config.toml
norm = "rmsnorm"
rope_fraction = 1.0
bias = "none"
tie_word_embeddings = false
init = "normal"
init_std_qkv = 0.04
init_mimetic = 0.5
learning_rate = 0.00845
beta1 = 0.9
decay_shape = "sqrt"
final_lr_fraction = 0.05
batch_tokens = 65536
train_tokens = 900600000
dataset = "wikipedia_en"
MLP neurons of a small language model. Each row is named by its layer, matrix (up: input weights; down: output weights) and neuron, and shows model dimensions 16-143. Each number is 128 + 32 x the weight over its row's rms, rounded and kept within 0 to 255. Numbers have three digits each.
After each neuron's rows, "fires before" lists the tokens most often just after its 100 highest values on Wikipedia text that the model never trained on.

L11.up387:071143106123173144139084116196144110153098165139136100094092133163124084166060131093127158133165052110137133134151150084185015092159109127194142110105077118154093159125129114148132116143145114102115034118115148121099083104183121146105131129095124130141084109129105095026081078153115137149159105145140098152186173140137097190157169097156139108123096132168108136141104140163175117139114
L11.down387:169126130112108128143150150032081124175207107140066156174056141109178150107149115128106126099047146113123139172123163112078163092103102132120088119143139138143166069142118130118125081147105126116136111109113126116175140113066121149100090167122106163136151114083160185183198158092171096102096144118131141136087103128128163147164075158106153074145106145074143091091120156105153109115133
fires before: ",", ".", " the"

L4.up936:128097109159142159115081086112105104101109147152118098175146106176074167141120108110113160148114153113091116118151152121111141097155171156121143119132089095113113100152164139133123126140132083158105156108108051129161122115194144062082108147132123119187151083152175091117135142141152074063190122117129107105126128168143140110151099154082116130075110153151108148133141084160142062086178
L4.down936:141124149182154120075163146137150149134139116065160092138182168140170116168150131197144147133166119058101044116129151121106154102165139179088196085130087142099137117154132119189082116040125165215129164103157154171111125156129086129164123139115113113181090165090146137181129113162117119102159176085163123183106169115109098153148145120107112155094144157126147099175131102131162111088176
fires before: "="

L22.up281:089157102142108110140113144077084116121157164176168124069123114096135093118115146181126106139110134120103183182132154155156112145047131126160162135123120122101155089162125113117092156141195109141137109177157164153121111154148090105085101107157136140103130129128103147072137073065182093155116122124135086086153144190195115172168180148102123117083148150083139097136133141144185118035146
L22.down281:169149122140122153100181133122097093143113175095145111141156115095129168130126159141154077189113143160118153166133146195118125157117110156160163166091193137138138108179105158085126149072113120104153060133130128122161071158098088063099106136208087105156143139108139156168165137151175121134123084166099099156153156099145127158146174142091147122147138077117166119134133138146109167137121
fires before: " as", " in", " at", " on", " for", " with"

L6.up667:093133111138094136160136098082162066143082108100106119150097133126166172180171119104093127162061206120140117142107149115120130171146140169117107187116146184120165136224125096106123150162075087157101168168127183113085107066170122176143107127063112128122127112128112087200099140113080146109078104142105130124174079136107125148097098119140158081179145099123138121098118099137079124109135
L6.down667:135114115089159094124111135143138178144166143122087109095117129179107150087159190109165135072148066142112176125083103155122119195143097101102141140149134106141075095104175161140105074135166123099084083080132071145122151191136151105094161139168086147218122145109117107115165117116179172168108144143154112172102160083123028148108123143127099118132175127112114177152118153092114193108155
fires before: "|", "17", " |"

L21.up217:134095114096114122207139092134084113168112110172075148130169163124173082107164083130142146100122130104081143182140171070174107095180203164139140153112107117165157139087137100148135090121195145103148124092095118118168152076144107123158138082128157066142090137151120150107112058088066169126109155122120121113166136115188104093146156099124161163120162141127146113081117144140137095129140
L21.down217:116066136132143059125214075060091104192099176147112146106153147101153155172129124111128153165118174143126131128146165111125179134135149100081100090100130121078133118138147128107117163123176120174135087106116104190149131182136120148150141098122110131119113210087166118097191134123102146142110183161223102117156121129213147081095063155145162130068121110090211067055113101149154078152150
fires before: "te", "tic", "ted", "des", "de", "si"

L20.up49:010139132117141113192183048154119110145096067111123138157125155105134084132170145085125093116147159129093138141080098137140123085082133145125094133128156121196101094120073063151161098152137154138192115100111174153068109082098153169145141165138178161105141091173156128121080124139107125159061099167126136112139154080108090124120119135155122160144105121141131152090148112137121082093120
L20.down49:153114161169186096095119153092111111157123110160071065142165130136149098016108184152171120126100123128165089130158154139129086113063095104144100117112138126140099135178218122165135121147095160164155201142152197161123174092103164149122174127120139145128133119148131152137134117167128153102114184147145171121139147107174146170135160115106167165113160133172107105095110053147165127122109
fires before: ".", ":", "rod", "at"

L22.up485:103131122165204117181092142155134072162176121112104082124164177138119113112144104089132199131103107136138157139106140136126147127149107185077118076088098187181139108139127097149139136127155097140143062127143097130108152104200145165137193124125174111104079117171160102052149070107091149148128098142105140128184143102127123072138109104161095177146099163149160106127177050152110053172151
L22.down485:163126089129142086077116175151170137151151158160142104190089140141141172130129154134122079133042155143153140075150157175118099140154134148136123142082112127125096164215200122155163128151087182117164118110052175151117142142080103168154135130135134125151188118103172212101124153122099145107148119134174133046131100124169113112142152189128141104147125139103125109113108124131120132126098
fires before: ".", "|"

L20.up368:107111088184125103144137099131149115099076134172147119134165193173169139144096165096115092099097158137121135149172094134152135145123090098178089170126137100082139112121117149121124169163117089093073121176165140152127166035151135105098117113104139123056127109176203167152092169128132135147125173125017083090131120135128068143108118168146119170189157099176149103103090174080120083124116
L20.down368:101156100054095134188140131083134111115142187143109118101151134133151145121142162110111177117186083107147112100110087105189112143122125113132150132199193106094114123079136093137153159106141143080121147136093151146118120107127159155137114190099097136125032073079101138111099210161186136125116094096138117125134092139160157132097099156155072116109103133192120079134052110129181120185144
fires before: "}", ",", " |", ")", "^", "]"

L21.up938:106107118177201200143094120133108138107143091112103099146096139162063115097093101106125138112081141163145089158102087113148155096158157092114163097096114126128162123117092134112110137131141165096153104150129212166128156058120126133155099151068213153098125104152158114135082102116153203136164186112170139130143130114118112120162152084123132124156141051114114142158085107119132108103140
L21.down938:121084096193128107132089152120109124136068149056136154078085157116129130115159143147133143145203101103080177116189072196137143099120192092100098099103151174140210143116145155165099110137138089155095085148075107144111141153131134158096087066096153126118112115120117149056135123109179098095121119138162131106142146101121150099125123170116127110129106183170210133124158083140118139029141
fires before: " 1", " 0", " is"

L11.up272:089148132144096129127066066115118153140137107079115159188147196188106134133106128118159133084104178116094123110128104114126152194142104174127079173124151107129159150161123084093097136140129172184166111145066156128114137128217154124147120095139102139116166120159136096122171111191071090147104128168167136133215148157200121119115147052109087105102117144126120121122188111205135152164112
L11.down272:183130081141123143139137094132132105135098163121114139120178156082143095143115124153137137107197098119179140081119148123184118168132144088096164091140131110127073059150106134155084123079164088084138112091104102095176081135101049112131191184114119117170092112094141161120108131113169148179149084115140131113128133135082107192176115150142127148147166103076139137194135083133138099075137
fires before: " |", "\n", ".", "\n\n"

L21.up827:085133134126130198162191139147155091118073090096120095119075157153085153076146110166127121059141155149144075111087110077065119161140136161148202092146141101056104075164120096119179159155154113098136070118186166146149141099151168125119105177152099137138145097171116167164078160132120142184160160113160149110188165168139107111166175093100098106135065138152149145088134087087117097150168
L21.down827:148140183181196109019119106077164072133126126094120173122064118160124133170151100132120085100122154112142136149169196157128132113140170184147157164151142112131109119175138125075163152109100102152142141163131109168139109136159179139092120099136069120097156146158188154110113135103057111112130156131098167161115092138142144189188142157143071179140110067167124119105180137118113138121169
fires before: " 1", " 0", " 2", "L", " 3"

L15.up157:110093175136087118118065127150091135168150106125091152053139127083130092106108111088148112090080165105158109147115076136176104161124127191123076101111119092122111072120089085087084134116106090139124064091131083174101120047179189078117218077080108125135109135142133132132088153143058135150135101134162128135168176098104094188121136058151137108125155190103144127130115081107093130046101
L15.down157:161122092051114147183075148179083187097185094094052137078216102113073165162108103082203122100126155093141126097188137130172134153125101124032137083120107113104120130118160159150125162107110088151123066078122120109106148161192152133161132143111147105153168162109132125153144137103114182079152127066078158170109152169164117158126116130139120149133132152124130151142121128121108180120100
fires before: "\n", ".", ")", "\n\n", " \""

L4.up15:131102102091109154155141115113079159078114139106119116088151194131092091124139173155134114097135179133122141141150146099129188151109119158112129214144170227145150118125183113116165116129122148139133101156125121111121135112109162110097211151154114145122149081132171124151173117158105114171069136135115048113203094122100149121104143128114145144157135054137080153097156089169073156096112
L4.down15:132159091172125115157160129104159117151179193140123138119182110126109087077152105141130068102187112126112127139097120103158097057176143153171177111103124078123152161143127104177117186106114087105152140167160143137157053139067081126163093171138152178085119141133169136145095134175100146127110052154154151085089171082165164115078131040131078157124147121148198070100101093077128065120145
fires before: "|"

L20.up130:145097091170086136129094158138133132115089048192079169072112117091153069095118128143151140127156179119094140154143177175099169201145094176117128125105138173108124133189182120137138085108131103075097110089128088122128148110094128100138153126122120137154089075151156160066145097161175171100101104156133205126194151198151165110132160098150099045198140095115127113138189070165128054135115
L20.down130:139139197130137105106144112103095153074087125152147139115112071145106068138082151158140169092148072113115146139154109143127152150162060100112127128172151093109109157077154092188136129113101181093169133129144111109115157132067069144112136182184087124104153124150118150145106126131144117147135151152087145128114150157109120111139160124100063094147069107143085130119162095154108186104113
fires before: "s"

L4.up193:147083119172223192105120166122092167149144103152092137080137126179090132067145172119123160063096094075152111101175129156206092140140125163176083163100145152095164094158163116104076107069120153145114144112121150149171128137111171143103104141131084158093108122138094123172169129135147140083117217123094092107146138168135111089133151185138120129090135101138051145147170098117118109130152
L4.down193:141115196171121085174117157142164100066149130163088197144154149080141134146101102126172146106118154195136079122118140118108092165175114122069098144159118149091051134155139159142149137119114152149131126104144136140137169135154154178133084190137166118144154118124185151099140119167168120139142107149138175105172124132128169193165133152146160068131090052118096145137115150134108119139118
fires before: "-"

L21.up912:123217172158136123108179161131116022124160148158100137118186084118099152115154081081153095181113156124165142107133120171160163147189087163202133149118112121188127086120145134125167099195130035177135163136110106038180136167177114167133172104135095133097135101122135106149105123123093134130151164129169181117110135138160118139073168085154096153107053062181133125167117131175082101144146
L21.down912:169083115115135168110165169116121091126133169103134133114130112123103103092110090126080114095102086125149154124107156110165065144130117136110143181160095092115148140080174100157119138102095126152160140132118175142153088024088103102109164122205125142118137138121152089103076150148144099150151140075096169074107123078122139149118071107170127139165071129170131135159116100109129123102144
fires before: " 4", " 5", "5", "4", " 3"

L4.up714:094101100133121095066141124170120100177127138192172123145168155175153072132109056128088155162149113087150141143135159142102172138118089139152076108102100079132108080168136112119125132135169158089118165147173130096099143100107222078129128104121132149150143089169129138123139069150195105083138136165115101101097155110183103130106079144116110134095128137153152118116139074080170182089126
L4.down714:120099090137127130150146130130166138068140151144165106117139174123157081136093221173160102101165111066093016146110170097063139119120164176069190138123101122079176100142104207199147119125166108145079145047126131098142122154068103157124142146072169075097104081142139072145139128129096086139115141082148108164146067141121132155133093135109111111149177136074101145118115126156134122108133
fires before: "=", " ="

L8.up698:125166140101084110152095113147083122156096193137106127153172193136117130162080142128104110103162121141050101081107137186130152151121132095083116086095128194189167152094129136182103120193090139157142078084151135174081120121117174093116102146107124125104137129108199132184118106154194161112156184098157140123138114153129116132117128177154162137196091156167136147142098134120121164080128
L8.down698:150158176171091199123143118138117144103111098131095081120079144133120091091147113104114171170173129150129139110130147087109097130149152184181123200165114104067167103159146133073131114131103166090149098114150133158116110128077142146155070148071125124174119159148130125143116184084061129166121025127140151125155150098126148141072181053129076111072112087154092103104166160174115113117082
fires before: " |", "=", " zone"

L21.up933:102095175166133130109075111143164053155104107178081134101233135098085095172097135136122126163157077124121141145165125117141121152180101162145090057121128109142117136159135120167165124186156086146187067161134141193112128131143072146084128195146161132127097139110110120055140140145168125126134111157139184152160162090153105103183106149105117139096097132162102092126142131144160140180100
L21.down933:168172110141038098095066108160081145147145162160065096092171111113140091085098152091146058122117100094127102104097143167102178136077109158159130167092118162189153115124168095097113109139152110184131122145115138088130168194154166131136112174145117090152178129095152121165103121143103114102163178141111079149124129135139119096162127149135109082149082115144127124090108124152133191189091
fires before: "."

L20.up804:089125153126105190147177194115101110107158156165119110109088140103099117114114058115157165122126133153085160140111137116128123116127070138193085099163100160118208119125168140108112097122132121126198150137112117121100052136151114160118109148104108215163111136112093102160103155161147081107125141134087173144116116083194133127143123155122123094125090082115142160102112123125135114116170
L20.down804:099139134125142141093123172086091157129143194168082114126102088120097174128105119109101102141164143141134158149132125095063114086136098088146149134157176128155104088124047154077143128123061079091124162146046127138085129146131138118124135137116097153147105135144160156129165104140134147152102094128106129172104120141117113148078172194114108105145152117078182113115161188149137136132105
fires before: " as", "s"

L21.up531:136146121153144107114109086178118097061088163107123100127143143152123078126098106147160107079147158164074063070160099117147096128108127154077144166106122167108118134201068124091163104132108137089122142128134138082140133062119148126152098102121087144095099086162166123163112126140129130151128119163092122124150152109112160093121159145069198160175154163153107158167091103098078082081117
L21.down531:136185121160151161147129169148155128128127151148175152108176165089160111162143117054122152148137224106113094088158060080117147065107098145129123149144145091139142092102135062075109141104110164171139146117152084112111026153120128096170109140128121064169059176146145136105164171074099147141148095164128123094181111084128130103085127180188151145119120101143159166162093122151090070117047
fires before: "|"

L11.up961:094163064176116128139158134078123041130165129182159165163153150078149106172120108132111078122168118129091130149155080093135130102128070148129063186132117068120152096122093137091081162151103140128114160156092188141156067139062185117136132107130152179132067083112117090085123106106138199110102121154073143115126137144211151103110138090106108090146134084095099093156114118103162144112174
L11.down961:162097153140144115157110107151096142101109111115112161124117117168109126063183129192111193144098156141140152151090130149088103146098160181136164157144084136121126160052138146115180137143090125126126058154063114153089142122149138133074148117157161137145206188107166175090125107128163147147100112153197143137105136073060116167068197157147123127110081143105153124149159145132141103073142
fires before: ",", ".", " and", "\n\n"

L20.up992:102137175125129115082145093125153094146111114120098102106147160086173128129130107127210122145148134147095089133133120160135127107138132166101017111199132143096128106187101135185173100199159103155156117149183066159111112095107045080170138151170158101140120162142133121121099182182103153153145158158162159131161134133131126087148142115120122123145132129156103126150145114143128102127149
L20.down992:103169162122125110087118147141131173110107091116115101166133122140159133118117135088139178156142111107092124076091172084098110153130135117108058198126191073096092154186149102147156127089091127160126117087142074144135144144100158133207117146161109160111121134105104104113167115159108081125138121141102108099146163198145098100196113156105059117144100133118118068106132107132144182176081
fires before: "."

L20.up832:079182100132101077175101048149157119079045151125206136072220158138174093125084180184161078131123169096106103140135171089124149142164071152172112098097135117176173133180132098157126159161088096098092107130097163145111157061173105139117146085158152135136142083113139150143114109132157177134149150134142133155090137104155103124129071168108142096203151129105107076104104129090109163124173
L20.down832:147126144110137119103142187114069081158127113189085100108142124144150150140123121096170123135109125115204128064164095169100176191144121155148110143113099087065135093089118137140128135151129122064170093098099083103137139148083159123117106138102098120139139152126071105139088148111100171119135119108104133158096115167099131105188125101125055052176127106166121132131109162096147255116122
fires before: " |", "=", ")"

L15.up130:083168131198142185137107142129126120105092141102104102096163135116064095130165147120139063145135166128123155125120138084113152100082085188095084108027085170155123099088155128150126125176170126159118170113131141084110141089102118186128153124094137120104159053140125124093135124143126151155144173180142115091111136130117103099080158179137144138126088109157052085122181134185153059150114
L15.down130:117132141143166120182116078169135100169148150146139093151183108078122073121082160124173114111135038105113080134109199127097121123105116168110130134128139137149120132070141116210202094162120114164193101147114087186162096125141109098159115162141148135178082151085130084095164146094097097137087140165155151174111182151168140107167072155149108171129121158196118085116148078136150132165097
fires before: "."

L6.up460:106043117134186115093150179162095107129170146113135106092134128124102122132160127121082121089180160079132161114165108165079144184125121099129101165136117210117104072110104131139109120163081147099155106170152105200085115100154168128143128121167076114145135113186177222141085129180124125109133129127144037060142143112149054109094179097137061117189136120069129110160151084075173089096096
L6.down460:178135163081053125166197131094175174090137116113106148134182115129125119138122140072121105122161100193139166147107133151119172098179163106117115118074115080163144121063137133134056109111136125099127094100127163096118139090129131184121123123122141127101134081112150123069203135107114044110161175105204129170107163193119149147153155149154105164099101101162102128154161090111106170119154
fires before: "-", "|"

L15.up914:165093161149141153159127143079106129144152196171119091057081116121120072070118076125052136134145107095116143099196122116111152134086129111124074082165144107107121138126114121108044105173175154118143134157140125122118147079115160077086118110115118137139102077118108137121053125187112140138062128120157129125123169098144131087123168074126174111120144107145153122069113146188120173109133
L15.down914:128168113101095081125102178162109078160111124121150108083094087133124136109188198184102119124168118109146128189114158140096120122054075117156140133147156136125144120135155148098117145116028137081144162143133104121045045119100144115125102160169128126177077142123168135106115158142135127168114131129096103112101090094177131088138160174125129171116130054132245177134102165155146080117111
fires before: " as"

L6.up970:116134104114110120116113088083185086182105132127181069139158162164146120161131111160121108116139120135080098149159128067099138064107128193104137104074112066096089126176129126190116135168110124115097159061076095128111138125131111113116084175074154115156141072185210127150108126192100088102143120089111116077143119131136152117114118143122083071103106133108154204099129162159129109117141
L6.down970:082141073134188149115161076110145084114071121085091156164161174057076092137147102224102142173155110098118054152096140130126159125132130163128152094159099142118156125125147160190113097088143158138065115138180153130195129136131140153144162108120130090145080175136115139125103193145171077113142179073112129171146126126140086164099057130076130219137148165126105124185133163127121102100148
fires before: "=", " football"

L20.up225:140074099156099156103139141113149137156091161100048120102129132162147185147170133152136126134111119134123157103112087112095151133117119124149082090131159221037106161145075082134114129106173102150176150125070150120117173174115086123083156106041136177088104108120138188086126139139177155155135171161125170139101128161143135158168210131122103096123138101125088152149126154100182126119154
L20.down225:127164122160169179109158090149196105115171093176126119125073179103073090141103096076073134154122120145108150131113124153139075131146149160133052133126181139115164099169192100123040081186142111067170103096107134102125139111080113119163098157170191182142136123144112114114115107102120160133109112135161116138121094111128157129142131219127134142113144146105074157097091149075120143114096
fires before: "n", "d", " 12", "gh", "ad"

L6.up204:137089112146068121122130142103133149138109177122110130099159126103088119069117153104121106089174161145076124102132160110144165161137172144106126172089148143148228117116122102141116130156096055120116128133138116096111124067086139138110168125080151164059119110143122104136181191139086141119120081145156075129151088097100134058126137088137085161152126078104143113124172071143108104122173
L6.down204:137106128104134132090126140123143131143113080145132135097122088098145051150141196056151125104125116127152136125121045112176198069156052101118097141097119110171084156175135100075196112045146109124149162112160117134169106137101120071128109181174067136207094120128144116144112141142071167109112127205136128148115162113125112093093144106156114171108117004110156126115102116093148100138150
fires before: "|"

L6.up66:065101098119105131127101100110175137140128082149142066140096119139194179182122127183159126182147167109119102184135100107144129179132115105098107144128140116196137076108080117080157148161169091082057151130074134142090133123199102162145120095135070147155084096132152103125160108179105123139104152111120141107166121154138072128122124150160157010166134142127100148170142130088121137098135
L6.down66:112168155125141159166119073104123098135138057101155176074245180141082112140102150156091099092135142117139091139100111135117112137098226140134177115138140088133105172136141172137117122100169107105158141147121106148133149124092140097145145136135149082129129161125127141140143130089177225152049144135104122136055165174128144154106111152176155168127053109124115077150091135134143148157162
fires before: "\n", "\n\n"

L15.up362:063140062196130105126118112107070061144133151092100067131174145081134156095124097125119118135149129111151155125164104173128110136167098119129082091111093127084224071082141124183094048145182118129150161164124107128133138149146189137118204126106109092098121119149124186075128155161152130131141107121172133144107105161128137133164132183135132121149130110102124114143136135137115038143141
L15.down362:097102138126113132113136105125111133128137121160167076177113115072106119133146095126139100133129079116134148121131188135094128120125104164094095114158126148109123117108150137250164077125176111172131135113103136194122129128093112170149152138116168103175163088080146070137119127165158172091115111174092211190159086133149117086191153149148098168131156111148080101163130132159133244160073
fires before: "."

L20.up370:086136122090166118115078135151103107136130144157144159097088102106068082085117132147131106126078091114086126090085144045181088131116060110138096169118125189174186133121119153169119184151149144135086126108115160119092156110096092161128102154080138130147112111141140147128129124172140083131120159120183106161165140109180129138222090106154097139102144129180104092116111156194131128159115
L20.down370:145132156128125161111132126104111137141158143131093139134128173177184119115104170154107127122146104137107147139137115159130156111145147130108136130116165068143123133124144095143173105165115135109079098113101177150135191150131184172144119154084115099148093103124089163098140163127090121066160105159137131182116115152135129061119081101102145143144132126141101112097078108144122255131117
fires before: ",", ".", " and"

L21.up607:131086066170181121181134096149124076172160113203109116181130165138142070116124195137115078139087123167096180102173121089143129128137107113115119095137109123129147137143169031215167125099162170129126128107134164112027121043154112107091159163138088116149154082115154157100063143166131156128110145114138153101130193066112124109093131097073185105139121156098164133107120111077145139171163
L21.down607:107142113187141044132162110154059133164118181116093149113128119088107119152187088100154093142176102158130145142221163112130119157051103104144146138157156123135128101179123095115093113136114094176150178063150119088126062163109141109062135153099104100147123126118137159084190125199130120160166109169099158116141167095128136077126155150113172145109076143061135096092093102085160140119097
fires before: "ed", "n", "ne", "de", "ted", "ing"

L20.up1005:130136111129136146133131134164094096151146134118121119135137153148139144092109107167085147155158130092125086117171149149129111179123142154137170103087086126125184041130138120194109138109182108153066142079153137159135154137168103097157179115100118162112084083146154114155089147153177113148152140132166107164131131179195092178138074113071095081111142133100075077138162077163122123099174
L20.down1005:117142116078091095155098118142117099084145125192119131186107176132131112163111141070131116131143109125120115144075162107124103193114063125104159168125135116095110144138127133089150118172168088079089144131175083121154123142134113159151087132126171110159143110109101127124112085096150149177142123050148123126145106098105135139084164101158123152120122118106146149097134126090148158131149
fires before: "="

L22.up615:130211179127181106172036090165112090148071173132139125159167115124143038126144105153136141119117088192093141096115140106121156171114101145115133184135098078087118128111089107172120145142108095160144101129168125178082063158143153120123126129113167095123124097183136156140122136135158160157128140227137068171126122123118043129148088145128133119218100129161124189126200078106122069100115
L22.down615:110120072157109135103169117042115121113128107134099158143127077122074144192124164122149118163130134095191133102163157132166121135176060151170124119126102104164108085112156125095091141098093152103127145142109114111101146172178146099147102149114173142160121064146143125124128120073128095086137120074133128106129142153149165170130114096122011085135158199077109179123180100092131159077123
fires before: ")", ".", " in", " ft", " o", "×"

L15.up591:084142113091143177143115165125127105171153098137125145160097131104143092049138074109157111125120123122106129174186170142144140146138116090116154126081055091192178114135143096130073118158152154103126122125128111150131130072201133147164128119133128123153112115137097104104103105156159116090111192113129095102128231116183090145183179145109187105121140143092125152138177180093162120163095
L15.down591:135135128101118132108104187122179175110171107152096091152140149094131094098159133130120141154087138140105121114088180125124115068080102151126104156117140111132110110131133130114099143106119116121080140095127165143136110156086095157145159161136191123122100115147074116122185115087146093103155109147132137122242101107084156120143184116110140106159162183130123119126138124153205147136076
fires before: " of", ".", ",", " for", " and"

L6.up927:137086094144089151179184109110170093141091122145192134152131188180120121148132116189160085167142139111061110144137193127160128119112129135101134085052134068138076056146145129170106094145113122125114097088140100152104144124177114094097148135147180091145154064121134150121125148153145074164189119130119130125168114056146130107152139182084111138138083143163081116105187153124120164112133
L6.down927:058151131138159180044146131162124118100162093140104154087142203104147119142095160138108144147164156118118052118128083131090140152191149148155139094119100060089188122089145114207126131099155098155086169103147151154086086126154129121201147068165101136158069129101082072087104171152120155095131155062159075168091183182141130183116112113172122134123149121096148139182095085140187080150123
fires before: "="

L22.up167:134119114140102158123120176119115099124143110169161081146185128174221041097122171170116153143122169095088137141129160109125147160099098088127086110165121161152110139053174131084080144174137090073159146128118150166094101101159112096152129143153119108158096100146126128143043173142134144141082205095164138090148133086231158097109175155135206170117116105147205143134144139159158108133117
L22.down167:126217112146100163181108156059064109115149132114094143157167148122140085117127154098121141184169109122098176078152075096090099099129099107164133115195165208104138145115079187071155114125048140135105119167128143091135086173147141188109133125163102132093095144087091095094156136154158086155137109098091188185113163124117133110195093138126119135144081132134150152151165169144125080092147
fires before: " as"

L20.up297:116188116190137091176139124114092030097097080158142147081164157160148121110161081175177108126107159142119095142168142109094076144154050124186142130100121103145106122107192104126111112147117142092120165174063129102119148141110125133132133112172143088133178141172107074109110169054091146137167245112152086115113141106078121129083147111154135168158095095114095163104104124127101096154129
L20.down297:051112174080118115102139081106116156133153145104112121172132046084135066163072104165105119124167127138138176132090112131176094230152122119172170122125115132125120172137100185130107175130102171149116132141139048161144115134151174207122154134117081138150168165155160139098127110136101180128163133180062100131143194138123103165119164147117137133129092128122147056155170167113140101125139
fires before: " 5", " 6", " 3", " 2", " 4", " 7"

L11.up394:091123131149122149135082138138144124118201199176103078098172087104172093096080129126126153130149117107121114138211087088119076148188149127152088080121119129162140105130175143098162144101131104130085119172151143100141102098102161135112158172108109149109079125121140162109154158168203105085122101145116108126173158138100129092157190090104143067168140067070130123162142128142185140129133
L11.down394:135086140108099112093084089119148113113051117099150147087167114131095117122074137226116159124110126140156208133164128125068160100047089131087171147175088139124140100106135102126091103113132149130106098174140092058112112129143141088091156130101146078141211074152155136170100132062150195136144117177104175096184145082126123171108142142119062135087110089094078209089084109130072122110147
fires before: ",", " to", "s", " and", "="

L22.up687:151086134121166114141126093076147121146093078188127112090138139135090120115178069105162188150127100064067132153138154159125132107075097165135142122093057165194138131109128170142086051152168086129155204156149088133118115107202145125130164148109107138115086108168179094123131070142092109110093097115156140153225152121111131114135097129123147124119099128077122129105148136158132073134155
L22.down687:154157129162126117152155116113072115110113078143107067153117145179174124103105097153147144143130077135098108095133189153088061111118207125134079123131129114089056109166143119181217093157116152149151095168098130149147173130118130223149139064174116134186187174107113131144115141128114164139130080147125099120089131110174152137149155101118062186132127110094121077115095114188147055136110
fires before: "."

L4.up58:101127096138112108132109093151072112111098133164086177175204166154152148155150070114124205161143150101115113102102161132105132157133130126107165163113082062083080108138086101121096136164191132129108143098127081190114128132162137099123226096138111131143112139163126162124116115124195154092159140127090165115111164150136077124139140117101166060183095132112154146142109111096129084085136
L4.down58:118112139201151113180114150098165121060119110060133069132124150130138150164199152120107120175173156101161110120155153127134135069140152178097200121141108165128114144095094134210137168130052097167154165114166163138110220123129087157182202117129133182108136100151141063110150090129070115105103139117117132123126112130160092098152147118120057210093167097192050098115124115140147155131143
fires before: "="

L20.up359:144140119134078086104116078131144122114063088130152169104178152176155160150145134102128122156066183176145101191168088127137156147153099123126119085109135167146153073176137148152193166173137118098130080178178146119112154130160094118108119155141148055106161090140121182117135104154127134122128101142141133145128185113224146124122167114069087117112093154085144139156144093171149125137077
L20.down359:188206119180137155101127170168157158158108109150100149110149172108132124151120157131121079108087146166185072115113091112140105110157110149115177085123190117130108109111112102129156170171120143067125076133168157132151147175111158086178172157123111104110134201129091109138163096132134131164177101120119116168156118091152117091122083100129051141101115123138112165172152106158152245165134
fires before: " |", ";"

L20.up864:092099124131147127104071110067174053106141121146091156053113148107116182084127119136143078138149151125152163174185113130126146143105059130133141106132150119140137123153120137175149131151139099156063159065090092126101139113138072084079141112113164100140061125122162102086151179064126098144126145172111103122126132127116101145171099194108130116171095045119112145108195048124037096122195
L20.down864:180109116139138160141151085131115089136039164168106158088134067137101167120137116135141112145098073088133148083093135094085093173196153121048132129164127118125107167128111108165110080094095169100134065116134170119125095142137084176075145112092137091136115175116124146116142092118174134062196120177100157092145091145152075156090155146123138130153121162103086139135131087192124184104121
fires before: "s"